Part of a small language model's weights.
Size: width 576, 9 heads of 64, MLP 1728 GELU, vocabulary 8192, 54.5M parameters.
Training: a variant of Adam for these matrices, 901M tokens, 13743 steps.
MLP neurons of a small language model. Each row is named by its layer, matrix (up: input weights) and neuron, and shows model dimensions 0-191. Each number is 500 + 50 x the weight over its row's rms, rounded and kept within 0 to 999. Numbers have three digits each.
A block is one neuron, or neurons of one layer that tend to fire together. Before each block is what it responds to, as a language model described it from the Wikipedia text at the highest values.

Description: Mostly "of" after quantifiers or "as" (neither of, all of, as of) and middle fragments of longer words (contin-u-um, Ass-imi-lative, states-man-ship).
L5.up696:423454527469606551437450484456411524463507534439520467445518468539523499532502480532408506432540520612464479538415539530480575389530521525568514553426545493417428437475468548457577487536545483393412429431406548506464468421565523559501485543575570443586504539515500482434483447528589596549594559487464588513523463626521553536519540520506430509505502449570552580469528554468496412495535453525560479511442438544412484521463580545470478557489498437498516476565444555598540511446466434504397440483432553505536559510508512448491506547524533505464543522471454499504536526509525465513

Description: The first = of a wikitext section heading (==Biography==, ==Club career==) at line start after a paragraph break; weakly, years and pronouns after a break.
L10.up754:517541548369458575555564504509519546471448585496605504576453441495527560522558448527570374563551497492441482533524607492485536503479518523618439480567484489565497496400526547460469527411445516475500454529419507496552479432534581593496559460492496518532431566430486532510483474478486514597525570537540571494442472473552475484543560556478522463505475462549406458524512480451543574369420449431426520544505507558545528470518563521513492507443456448556438522489466493494405533467560463528461548506583490582520474566509521533459549482509497488554537392546492570483597519572391564659
L10.up757:478469517504451568513558484586513424602477573531482462500528469526526557520495587418541492574458468479366523505512548553538569454526480501523493455532531475431488573537501624487545548532491462611538476526459515528565411550535475512573549482484470479446580526475458489460531524472534390567525618495425496365378529518494535513561550493567497528433430494541441554443476467540538565491515428362617483538558625454501556483453521491517518513466444484494552517475539468487495523502558413511527505524456528487550403474529437518498481433491392487558498497530494539514548459465421559521
L10.up829:550535538480472516439511547440472430537447574490505462570487384472513501458559522352557518596481447552499468541553476517630448459611444527592525496568559455515579611577588538559516615499481524532507508560436527381498487432484569488548499542503488506531450430451522501487502578445478497492577587475522564534513467536487483502437436437556516566468515483539504476504554435525500593418452534493481491446436459510431462471479475519417541517486530571551438500515532534441512531605508431509504537425504449518573614570492432531510450499502474452456542500529416596507549403391431511538
L10.up859:559486476475404435523531459538573462554455635493561527509607463502578467523533516450549593612556557570385457529542493519487590489415467501613608438483460488427547544508532588487553494519477500442468537560444500505441512455527620518554558520573577461463466529473527589538514570430501474491489488495440514443485508459473467497430506503494476585534461457508475445455569455393440527435431545486448472457440433496488518480484433454606505444430517525557495418477601528504555558521549487498511464476515422497554456551460439515486491484498451490534535553497484562503446452386424449548
L10.up1287:506487519448520544466569543512475522568440407527465391595476412539478586519497553481543571511480606577452552516411483549481507397489496528486490508432464543482424373495489487484572403472415492433560501513459523426495456507540477542455512478477466407578516433489489489457465561440440579398563419571472501451476478472537504476551523555478593510489412491532499536482550499527559550472533418454515513499436457459488490475531492412532485534387484564493452551529493570513497410492485470523389526530478501475513496586482497503512507504495501431499541493546535567555494573551602539543
L10.up1293:510512525447435522484595466493572445449434551515555438483453568546589535493466459538464525548425504533483542502527541498496558469467580579509563495418578478499507478493611487471546487524479485466460548554469523441532523501618537532423554521401492420523546473532439510418581528485425449489530478580530396514445561431524437392473480497531456555435570478614477410487382459609537545539598455470565518517422531476463508586489576475507525455483515481521577492489462616465506486518578459496412527473479387476512504497473440519579478404562474501526534567607471507530556459453468463582
L10.up1438:527482453540495500379444472481540479467464520447595513500516477418453402501460521534614513516509446492473533517455500457531408520505493593595529541441587509464515520554584528434506500496553528514467543549506455489496398486381518461475437452438501428504489537543389415588461549473516437492594453582525556539522400479528475460501495537428496461487536448537462433502547443445479563412485515513564507480517496555484490550378565523537541569502419532463534524537497543473478533571469471532460587410461500477549437491548451508464508446521475408478538485547560538460500516540485570504
L10.up1604:434539426522456535466559472586617406647451510456474505615429504451553477372488529477473531526418568521563522534508433592483493406468599540517534571540530511408491447490519556538570435484595505551525530477441502444489533477500455546521487458457506496506529485512512560453399554408520453495599523497517562456545408435513459490482439386535512446523494529452481442562634443542486474437557556431418526456448519566503545530509549493480519457413472581446491450528508599481426514549558509517429438513486429444527598561509487500497492484502444394517548487610419593525609465501515536531

Description: Pipe separators in empty cells on summary rows of wiki tables, like "Democratic hold | |" or "Total votes | |"; weaker on mid-word pieces (Milwauke-e, reign-ed).
L6.up13:522547640614556487414510418578544526510501477488481485466599476483433544536592500554463425594446487465538527437489466503462532503521573457561417534586544635550524574534462523524487537470519450494519502427500465490535563524524499570483567510558516507433476550547570466560433507500490503523540492389563535522558494448514525553425550442522545611503509496512454483481519444558544466550548641506479511543488463547539518555463610545492513537573458557453542475575497525537571430546433463464544583459512541495499533485423483471515467479389531447537526485563517570588505508479500469459
L6.up35:550571488572486553421563575370513419467567487466514499597520523537497581502498523573539487435528464459540499520454514464522510483466506439461532459570550570493499456479485506599476494595478495543462540517488450464498487529521415494555473611461492502456444554480487533439546487511623525446504446454592523487490509495599446519466446487547485563475518536486528463529461460572510477389551577560500489545452463493494414544515439575536491675553484471460475487485474458498524501513569501549508527513493536533478424567482504563453442482489484597547493514468522518529513486399466503411
L6.up271:490595561556527519471510497500467456466564536468441522546477483460479511568576527432563521544508464488537519468479542560477477551539530501446472467497495502474527495474463488524476451541400518479359496490419556457523555582456480524535488621440522489405374456540528475496396546526527559484442487460507484513441474552508495537547528478484484527504581545515540581503481521560530602555532569564504490537473540424512457514497568543499444549601420576455457453498534455531447511494542462504509573486561468540456560547501434505461559471461509556484535468566473546487431467385485499506
L6.up291:565475577515499477496487454493522491473526633498451569514518410423497431496474559411457554581570521509630488470499521511502518553484549570517478470428549485507479558507505463544473501478392481538392492521468571462494538598573481497533491536576522502489481504515433469554390595563474550512502544445530429456441534522499476504474476515567457477507481467596574517566515454596538532507585556531542544511485494475525531555542559473488448552602489524512414462486609488513592506403517487533531565538543477487609529488460551569555540580401500517454520481454535544506484524548488569508
L6.up307:539571581539544484568549538504541522454522568465467497505575446494572459512491518541522616527482519467502574413502594489492512551538544465472537501481602506418475566493452495467536506488438537480440529463479465525519555545601470499468565494467507480507463504532470587488492588480542495485492393468540506530499484421492524489468426550529478517534536512613521563525511541440526482443535423559435556492482490504499520532525524586588432566534473414455554494447548431526502534540443628538510476487510481539462555512555407495524499396493525479423524492508500551452502456634520527474
L6.up312:474548547547496507439549465476497565411495498468455527501456515514480472484485485528450569482624483496509524459435529465437509568497559507491537506534532449549466498494596512555515557513388536547505512495491476422623586625554483464588565650530507455491477522475537491512506510478517474452542497501569544470466419455517487495452457451591511602502452511540577510445393476505516597539533534574474580513472453448478415559592487571539449568532493437481489477545529494531528474502512607490537526422492564464484574532468467541487454451579459436459530443501525518495513488505409542425
L6.up371:456546511506462521477487523570521518496479576522403507425545533583552449520428434563489468498491421526524548467533485574515471457493563509493506533559515524434560611529509489498564512408481520504388516498495424498448552580635508480536652539505499432556435489512490626438538533524491598550458415483458492537473500490519544541448442445482585509439537497487474565540622511590452452467516475581550515468511557361555516545527515531472506399550525534504531530567473496578459547565520498530428581489518564479523595576504440508510523405512602488536476470536519506560533464521556496538
L6.up1322:580496523498484491544483428554540506453502556504504546523513476438522446545458469453473452471457620442545464423511472605447522452568553414500465482556520526425515466465512475539499494570443450528396527488567464438448520523532409529493520545559483456477488465590591483455558528605500540543500479348487492516556563500453528563463446495540511611451424526534540516528415445478480566475600468475463590506497509605536556502514532460514561559496489572522564468598608534582562585510557526355522511596475601483383568547458481564486511435469511466500458546479533573482547528563527458452

Description: Pipe separators in career statistics tables, especially the one right after a season, team, league or first games figure (2023–24 |, NHL |), plus scattered mid-word pieces and function words.
L6.up105:398528452558470603477538456558484555505430588509514418443516458557463492554549507577503582498407527528530525539440506500550430518548493539480446493489457461499567558594505544514495484444480430511501488480535607392518468448507488559514507527510533439611532507467441385482473507540570424522492506556544581529471491475536426494432496427546482541429468446477497424509530584561499590496529497441577529436571514513406524392464556454425522554527510450541462447544548543409617501580527484525481499469603444468432470539552468621531507463504496531417437460486466493560471456487491499453
L6.up199:483499498421500544539456451456558503508494478463582466581560450538498418532551515620430525445498486525547438519548523405539376454525448526415519480454565476513493473414548497482549559454507522435516439530575478489466510493449485486475514365579504533523461474479442484503416516589474566457544489599403472526474451529444446510527518546487461526428458523442501511509581444536574562457613502460526553501525506489554445501471513538579446540561429487505484533523484484415520513513443562522380493503541447466460565500518529530503404507475467507645547495549460479497556575481569459538
L6.up227:524550459514565460481535459465512463584551576461443554508520561509484506394447555424534504455532524474528471490497409411565462421571454480519450507482587457541459552482554538517570583528482456550553505569504574587478547438438419418527394461464417586565555464570488529546377534441531550469494437490474496533426498536552486506452474471502467541481552478443480487435581487441507504455470547507464505464437493521478482465449477582472435525534576502453479600420512453462496476571508500409479582513453542485455493482377436376524470386463434451461557528497475539471527529592543504480
L6.up591:440550400471518465480519605430531534453515510555532571483454543491469502456449571540573517447561501502515479524439493562447507427515512582470452477484583579483489502448443484451506526539439557466561526469526528481515440584439470552494467563436477507526482424517508403481579556507455481605620550471409495485537559398484381500531486522523548643434522488486457522534591448523543612523575489489484542516492465401435441518452471505419449441427521560548498564537484457442600517575531481497442490456567487520482561525416464567482543414536519536446502416573478551508475579491458524556
L6.up747:459476403523564584527545534508587504451505488472566507467529485688405493500506534497434555419577425582500519503442478576434425452523537541489549543523566594455480491479499562508527511457520475513507483535526454501480492479427444507524509457559499620544491520467486486521540375556444486521473487501575527584548491361447399487520636559556489514481489530569516441442517538476498474480571552454515500579575433488507507382464455508481517506400533451486463602540524425508557560469566471439487398534527447529484532421460435480571580573499615490537570504588497442449502506556525417489
L6.up1051:503522527591510507466478506535575494618556490506430531452574495500552412593541534528438492572585601500429451539496330511505577473561563564540481464438580452469586500526478480557524541522508503516506544497431525477456474501507429507416526528436504507452478507499494475489409464538569515496571529505450518466454491611562519507508477397446543478476520579579457522435503557464450519416496482465533440404418416494508462512452521435547533515515576450539566435544534553505463458455551439478450501452469566517517519467513464516449465477477389456485469505509560450353460531479441401560
L6.up1175:452500453497574520555534500576621531477449512513644553440547452467500525598519552528449500482567570623503464520476368399472459483486566463495449564473560599546511534397516547413572478504424414557554560474543439398483582545548477616534492467501482558606401485482420512504482429543553479483508463536511474539486542480440410436552516374507446496454554487526474538534481459507526536473596505440481575449462551446465493459418565598424467428473468443464467403447485512530522509526520504517472426463492452550482499461467464476471484447530424509508477516524466588504495578470557466508
L6.up1547:463554412487426531475544520512584481468483500580474529446561474576472464448534489469611559542465566535430513519477409412502523547536577488482469576509535447474548536458527584450537550524463582485451467488467485528566440524543568626512519507517487545611492467432432494573546416560576433556516479466573519590495397442530485454532564426508463449531501569516459538446477550484512566415518603452551556467476515455494442476471564393476508521439507562551447473413478477547578522506483491492457559548441464595465454509383481523454477456520497561501469470565507527613468500579446417452

Description: Middle fragments of partly spelled words whose ending is predictable (gu in rogue, rand in Grand Slam, cel in bracelet, nan in lieutenant), plus pipe separators in wiki tables.
L5.up1161:452563434532471504520612491518508495554525456567509546522579505440446579487493515502457564557513496563459540525439421541529553513509573479526487422475528517491530542493420550521490552519474459555487503606492392465494484543591565597406462478460448436505486501485465441526502466575519537535595555510439452471508443508426420343531483457442480520503609435471522457487536469469490550519516396578496604453531573527516361525399511524539445461488377484519538463545459564540493469619449549608394448517586526506496446443432557430485381516450397551539449500406560551462502497492503443550

Description: The word of right after a quantifier or number (many of, both of, one of, some of, neither of), plus scattered mid-word fragments like ba, sc, pl.
L6.up88:497457517448534542390545543501439462574535555477539401437529589404467559585544537473493454535441548568448550529511518475517538547387539502498527466516475510498468540546520458543456501483515499490431420499399451388436542511495437504472535439472454495548647496578457420506489432505507552512530563529512505480450421608586444423540473472559518567448488474374401499417502398612476450491508479554563411478504542488446524499476544411478522421522454548517519517547522554423526543596503491504399523537457508586536537420460533543505504393535550562548499446575435410567544545515563500479
L6.up124:479513510502487464503585442521485418580555508466518519500509422433455511421572574363497457496389514467591544501436518487509573501446518538486491477537613490544447534529592515482482480607464469432386568516481524456580453462525491570523511510587387531609519468571512524486555449481594586506419504531549487491511452468466428554445506562573515527491590466482462512430536498542494519446510589558487548531438531562550456485462545420544575551481405578501461462561524516572553538495486435506463426471569589500468534667427486540506500459513457538444487496488504596597514570564483507574
L6.up298:453528545553496427439523455410479483523565427472527489596561574462473517516562502451488437453502483515576426539437466487493544434452524575476499529495460555563422521511578559444528487476506499460505513458463452427336475358552509502600416462483499456502403507433462595424499458532457524520524463465527543535491570562389439460466497473498405516477464389514544496509417522545602466436543429529525469455550462507474433528478591462541572562450459505493536450571505514459520409467511477509478457391494579532558497592371467546494491537555496443484502540508445539526542551434422469593
L6.up376:429512496469495551408617399486371413414499604558526470464436555475535423484528577536406514527455495576534492561514484534538542462420487470465480529565383410513558502427473527525455495460354442536582492515471478507522520493499486470492505404484518457481560517397443488484471436566587408651537424572502452505496503531485522488474435497525442486421537491460479501523475449529500517522525438517506472486529397493404456470447538455495462529469511473492498539525517555530507517485433492532445479477454504566422494406410435496422488440489468506488425503466444457620596539481459479541
L6.up483:430443526487548532464556450473489541539525444440501472487476550435485533551507538489545438565545533516501486534446458455485552373436422504486545529530442444579447514566471580429536547478464495549558507487489469445426495453591519416425495438474533427492526532516411429434429435467583501580572515528536495526440398428451456447509561518487517518547401435390479432528463460570565545464536472502542579462434435531491433477563559518655531472458475553525543500529444513480492425497498480551455479485479559520396600487441444520428501551401585470534513462529473593513500577497501571503
L6.up1308:474465454554545548471494534475517564570433525523514491490548504476489501448540465453505433587499412596423540459524489388534538476542354545570496619620452415517570487512518508419515506394574567502581573435554457478374450487616484523542552405546505482451518527480574522483454445454491629467510529498515579521527509511471567500399496545524574531491386504522479428480460506512511492472502521506492480493486506530509504507506485518555472466498420458450468596487568538487448539533501531489407503463463515636489507400528429565502483568566555437491563514542481492502547544454477527517
L6.up1431:557454495517540445508534401416516470494551510588487425434531499464465476520568563455460504427492471504559506547417523370479488502439439479482533572545451514544427501525548520480472497478562481506503414498587449414493572460509445522510497504535429511422413509496449531478507424568527540563460455494428484499448531572519517494508514544509435465500463478391611463510449462460482512517529499482503519453543572533390449405495566556553458459534524525503514458532543534461520465511564474509448425517474511465531579541446418464432438512564565470486544463526379498530472493507480538547
L6.up1505:409417519509509479481437508394491472485490452379524458436595541537562610541602548527501521610496523514604549469550500534534454490529491528587487506448497509634478617466511536461470556534518535509539500443461524460482524497513547443503473537470482542540542424521560549536537497443496558584446507500463505525455538581473547442507548542583504467543506439464539459511520502479563507532458607471473582494527560561502573457563558513581462535518480381488441535526487562512508491499525508484511572494534535444593495496432461530502513521539396498569447519457556487551563535552519527511

Description: Relative pronouns which, who, that opening a clause after a comma and a named noun (film, department, enzyme), plus scattered mid-name fragments.
L6.up733:495514513458481547485493543500538551538416468509556519491537479505500424399477539520577521513440424530572439521506448468522538444516556553553483412584569519511478461463486491509448533510462530471517467482555522461543477572440523485470508498539505412595455499549513532514492512501476530502549491593458569413512514519498443568508531526370555497467498612560493450453498459551524470471569555442449550509452557473524443487430529583448465563518619514496438445590531496447522571466409479492552543516610524562590382460398506550466508523501561546532519446480466497484464578483496406603
L6.up922:393479436509448546556609572496596409507441452468475499470484461446550527576482571512546445476427537499493550522468330488557520451530541445572478419454518462492561554574508484450485532558603382560567505489430511456536428549599434477498504472536400507510408474437460438465425455601474511476520527548463461438478593569511442469484462577525449530381588525615443476455490494470474547510548489478494495481448577559480526459546465492529472468502523472437432473553488500453468507422437459494519554472500545472517428529509465469456561447544511445625444453464444494570477487481519609532
L6.up943:493539473544501514439501421541553501570395540574510465445567521513447396487480568421507526519491542602454552548503458546492533414515543413550493445483485479516484501540456580503417506541498517598449490527577548496528480606546485502411466512446504451468504511480441514530528514529501466456537456555492480464545512493519420570550544568566403469426398562421422466447638527517429521524453508472518440574488466513540364579460556471502517487531472529515513521593504453531394406569393474455445432466586485539489441415500530514488506413543465508511509451474479514497465626544489422489
L6.up1036:442493488535497518462515419535519525584413551419514427517360487435551576501535536463502471514516504518555627551530608529464422520505509408564436569554457544522445515468442519530555524474671506519412487460566511535520527481504537424538456501540508537516519609597459538469500498533402440545545492589561506504629466506509464556400535500401397483495482476568510555506573423565492545495535538505484568527500522520469449443514555499459591495453401492507537556517496420460541418494463493467546472409513491490486567520489470500506481491494449519574505427472534520440525479560440587525
L6.up1062:384466552461535488458460558514487481518440442567617529550527479435481488404518526501546447463619491499485508546534439371525504489490468562546507444563549639444538527529588500436518533457519513483496517557457584443557511455430453473571503417476439461498511466463489499391419491488424521431517469515462485420495467489510394514503431476417527494443524461608517424484455460502541479530521443504551457593447473550542431384488525490446493473518550504456492438539415471461485610583436495451500569484481502511463537475506473492362462493422496457556536398500457426457526557506582490484
L6.up1207:497481437526511586448573495419580510536518491515474401486574486470521553573573562450468563424508552546507542529436512443579396497455501501538538491494561517458474484461510489491476533539495506435443541443459514466530560531523506440544533451515440480585464483546526478520595504509519431573488460520548502413464544506508390542523548508392441452383453530534517504424390433625454547513467535474573478520435426507412451511497505430507513443546549557440475468414430483526548541590453459508435552443514522433585505571531480568456469501550502542583427538500431501548472530470519474484
L6.up1309:500606472481504535555504504531668478610460505526552525517497445464518539552541502502467508511436554471386460536508543559440487507479522467409547390537492470467507516563553449468423488506552418461524501484522536411556468458413509450543561474473522462435488554519528540443510494501427424559581477522525437563419443549463468533443497508502490490550409450537479526510521483492488531498512531437572441474503472554494494452569414436497627504510565567415425584468476452397531527619573479458522528414500488504537465536546463486498459499398551423500528529501451550508528546490513498554
L6.up1470:467499486510496489598479571516541513459508500462492514488522538466524484532473546485473445498387513495420553460451527545571494486505469484483504542581589550422515509548460432493541462472563519428533523569511483508490510524587503504526502425480510492474531512373486507494377516528402504504464471547544565521528542508410457552464483525514513448477606522500366492521462525445593484465519531419469446487481497642509501477475527514451490412538528556468599542532487471551575551510530635526463464555495523528484471503552412509492522432539500577462501465442547498496510452543498513451

Description: Words that begin a verb phrase after a noun or comma, such as relative which/that, infinitival to, modal can, and sentence-initial It, plus stray mid-word fragments like mod, rid, st.
L5.up1221:548579427483525534484450507518571541593523423502546508542491544568496573488576516472508527546504504473482582535491499565494456465526514514567425430474509484521483588523634543475551448440449439535582461434450530440523462503642423470472537506554436420496534581504467430457495439509491423560562389471478457440434477463559386473465559517531480559491540518577469591445477406488497413508527456419483472500421450474532515405507564467532481482415464503530481552391460457454457534461464517451458615525487510525567478524488494451400508498575566486533483450497474455442508492510461500430